{
  "num_hidden_layers": 9,
  "hidden_size": 192,
  "num_attention_heads": 6,
  "num_key_value_heads": 6,
  "head_dim": 32,
  "intermediate_size": 640,
  "vocab_size": 32768,
  "hidden_act": "geglu",
  "norm": "rmsnorm",
  "norm_place": "pre",
  "norm_eps": 1e-05,
  "positions": "rope",
  "rope_theta": 10000.0,
  "rope_fraction": 1.0,
  "qk_norm": false,
  "attn_scale": 0.177,
  "bias": "none",
  "tie_word_embeddings": true,
  "parallel_block": false,
  "init": "trunc",
  "init_std_qkv": 0.0361,
  "init_std_o": 0.0,
  "init_std_up": 0.0361,
  "init_std_down": 0.0,
  "optimizer": "muon_variant",
  "learning_rate": 0.00893,
  "lr_mult_down": 0.7,
  "beta1": 0.9,
  "lr_head": 0.00598,
  "max_grad_norm": 2.0,
  "warmup_steps": 200,
  "schedule": "wsd",
  "decay_fraction": 1.0,
  "decay_shape": "linear",
  "final_lr_fraction": 0.0,
  "batch_tokens": 131072,
  "max_seq_len": 512,
  "doc_mask": true,
  "train_tokens": 671700000,
  "max_steps": 5125,
  "dataset": "wikipedia_en"
}
MLP neurons of a small language model. Each row is named by its layer, matrix (gate and up: input weights) and neuron, and shows model dimensions 48-175. Each number is 500 + 50 x the weight over its row's rms, rounded and kept within 0 to 999. Numbers have three digits each. A neuron's up and down rows have the sign that makes its largest values positive.
After each neuron's rows, "fires after" lists the tokens most often just before its 100 highest values on Wikipedia text that the model never trained on.

L3.gate459:466505451412499497484553465462476396599471539465492500480479510545476453462524483436480531530520519469475512600498497570486411495467590449499626483300424504456535582554504527543536523553459453513515528479533539516543558484499498466534471494521560488437583466537552416477522500576566527524512502577395464496512443576492570394480471522497482485469499508489592476549546523526527462562551
L3.up459:464563519562554454458460483549538513574595550482625509452512492511442505480493449486525396578522500446440415448489411520588469456512482504524488434466496418499561564566444546610541506471483451510557508485511555408535482459607439469480528453552599549433478577447568526506553628453538513457433564440544568479558536422428442566521553460475513475460485511461492574467485448442449419518550
fires after: " in", " about", " of"

L4.gate422:437521488505453532519371492583494493442537561504434508488439452465585502429479427538471506489472486554560417469552602458563464473493497552540442523429502482569509449440489505566426533472539411513488408578548489524509475568496456544541539489520533474499485469580515474503484596498465600487478497454483452482513495447443578526545417498491540453495508473580517485566547478542451577507541
L4.up422:364557445434495433443485510553524500422433511437511445575515441531538488515523487472461514519456463563514443490424513464500538378556455486524511488462513483503502511466438497476539522568434468443485472487473424551454526464574491489450512484543411416485490420502460481482532535442477493540485411498497357439485471586490548551467505583543571469464577453578571496486457544554563561479438
fires after: " with", " No", " the", " to", " by"

L4.gate366:608487552593501523500451554479401415495526485521544472409539476454503510585548534475447443474549526590439390476466515428516595539441446499482468548477425584482495501515503387503445499506516485523485575410538627477470500569499537457559496448502491465485477549455465593362459461569573461542446581486498424569473522414452441501474398536491496464509550434449467533510438546520435473414497
L4.up366:509445555459523448568516471448412621492613579525504573491516462389497522509497526514564562480547506484516548514530458550605611557461407506458418502494525517475443549441405540458536602571483526518551647487554503429522500498462424556530541426454433613491463536515508490492535455528581463503552530506547393596503426498463474538510536616540473520444552401515550544466520484590529422473506
fires after: ".", "==", ".\n\n", "===", " However"

L3.gate385:479410511517483438587472571561552507537435550597507544516447461561518481540568596602520452485491544557526503525475503461539487553567540525403456542562453452429514504512494526526517480444560505516554461352550517483455492557540512437539518437474564433459623446477545612411501544469536494528495482529562498585492558509551466460509547470600577475461431485474546529552558433535515535534565
L3.up385:509502520489482445458418530540588507522486466499467526535446591500500504485550561413480514591501497493529510594459397477439519425483465469520458581559408510504442503481578481507463456456496478495456527459554524454503541587505601594575511515545516512584523453516518512409524557543479518439524478571546516453542492602543518501566504519519545514536529491515566450484500591471527504499545
fires after: " J", " W", " M", " H", " R", " C"

L4.gate306:533488542455464519516473490519485517522424559522558545465526433489487423366557534494525494529424520548453404531521491468478551612491479477576474463462507539469514492468501564534489446483550471518480592571472517411544486529451570602422466463567551583525520441450419542421540521452521454533615442468542437387560527579452533497528549476517510496554501534502474542436565502453531536358489
L4.up306:448481527486491528499424521469530520456456495439475494587461499601513430525485500490456546520529515519443523482459428511526427542493492518515532449447559512525494510550451517432392502549469535490467554539529411508363421544515520512476478486512538513516638390443546504446538591551512524576621474483532524461420506472498490437563525505514530476414567412545470558461539430499514415478468
fires after: " M", " J", " v", " Dr"

L3.gate518:533502463538502475500465450519540558510500499540419543534454486460536475457505486461522512496457491506485496455434518454536557434561534505438466571551502550504482482402424470569550506504461609377532524582623426530530396450389530514508503536424432586517503432484617489552418458546496517485522593440529513507513565540503425465574492519585480555556515422574505423515504470478608414526442
L3.up518:483467527474486382498414480539532531486512547480466496519419406468520378479521498499512544567453473548539511522480480432562460453562542527565484560419516484503492425485449517526589486462511493452601474596571507425562507362398492509542507441417451541530508459510517396641450492552545525502542522438471546486450566548473541539538586450500442584557505398543536471455542430499573429475428
fires after: " October", " September", " ", " May", " August", " July"

L4.gate541:464429479465525451487505562520509557478436501577392536544497481539451578452460558574565529526424491532474459515434528453611454555508487439492519519389526477468488477409522531526414492471480465518521388530567504450503496558525539469449490423507524484462491490476580601423548496494567452458504567420532423561450526452550434625514417503471525510505543423469558564587494463504483490444487
L4.up541:403479541579481522534469586418512495449442509469415537567508505488545491573547472541465521496407460494509445522498489407443452466530458490425475505529463494443511485476450589432421592532485490458542459471497517496449432441489617500527563538449475501415427473555537607514571520490442446523431432468467411525461545390476478459525435516478522554554579498441498492480502499488477540573595
fires after: " under", " at", " on", " in"

L4.gate407:426541551444508434524476434544483569525510509460549493404463522438487379464485503561485467528544489463477511478546506465396511490506407509572533527501447542597528472484544554482506423511503580511505486587495528491490546523502447528399533535523470616544542487455471450519473545559439512557435555496632546513400506522413397524453448559408504470567419513525552537489512531575493448417504
L4.up407:537546486493534476503416592497503472581576535539485500498543466490453537483480500461471553532541598529526587567535478472454503484554463485469473532482510465469502535550388533511550522564596461509442484486440462339614449492470522492399536539515441503504449445546508501606486506424523431500487507544451541435548486478509393464496475451566581421472496485473382487536504519478462536559372
fires after: " of", " for", " the", " with", ".", " by"

L4.gate39:519469513444537526506426533444503480502546497474512446473559400503398380547432452459459543408543454475472579488469423486523394482416424475503611523518510491573488445521455492539479566573447498480500407511530528478470507430488476538524401466510539559428591442493468518503489539534523511511427490511458493468520508600484610483461492660437561541594488575521564514469475471561398537543433
L4.up39:501474476514502488541523486580460413501404470487491414459433538527481572528482440489542461431550426565389464460539568433512524537497553530508518457531314523496453509461453521454494464527471488490579598472439546533506525511551438508492482638515551461501387465481495507461447469552445482573561489544425480489503540493532481558519517458490569421587531457516525556437508500386479465446407
fires after: " |", "9", "8", "6", "3"

L3.gate607:427545562471507560389457511446456515430486536514503525521492446494520449478449546519513457417524562540450460507512418497483577509603505548394468562498456489440466475479492496465556563490557617504557509529502542398522536460453532472443571482490444461431571544551471459399458555473473460457483424505564470441478463473552547550458414518525476375499386528549488533458582490521415477566527
L3.up607:598552467574453419513624567487522488532456611459512423520418516499559484545394494542486586466498419502529494545527546484530520579561555481481560547420479430519533496551540473459538510494485463595525486490527433507519547482476549471354515424494442500546502450495464432501484537450413478402570532513425533479524521509521583502437428502416562574527461462493489514500455468493423598564416
fires after: "7", "8", "4", "5", "6"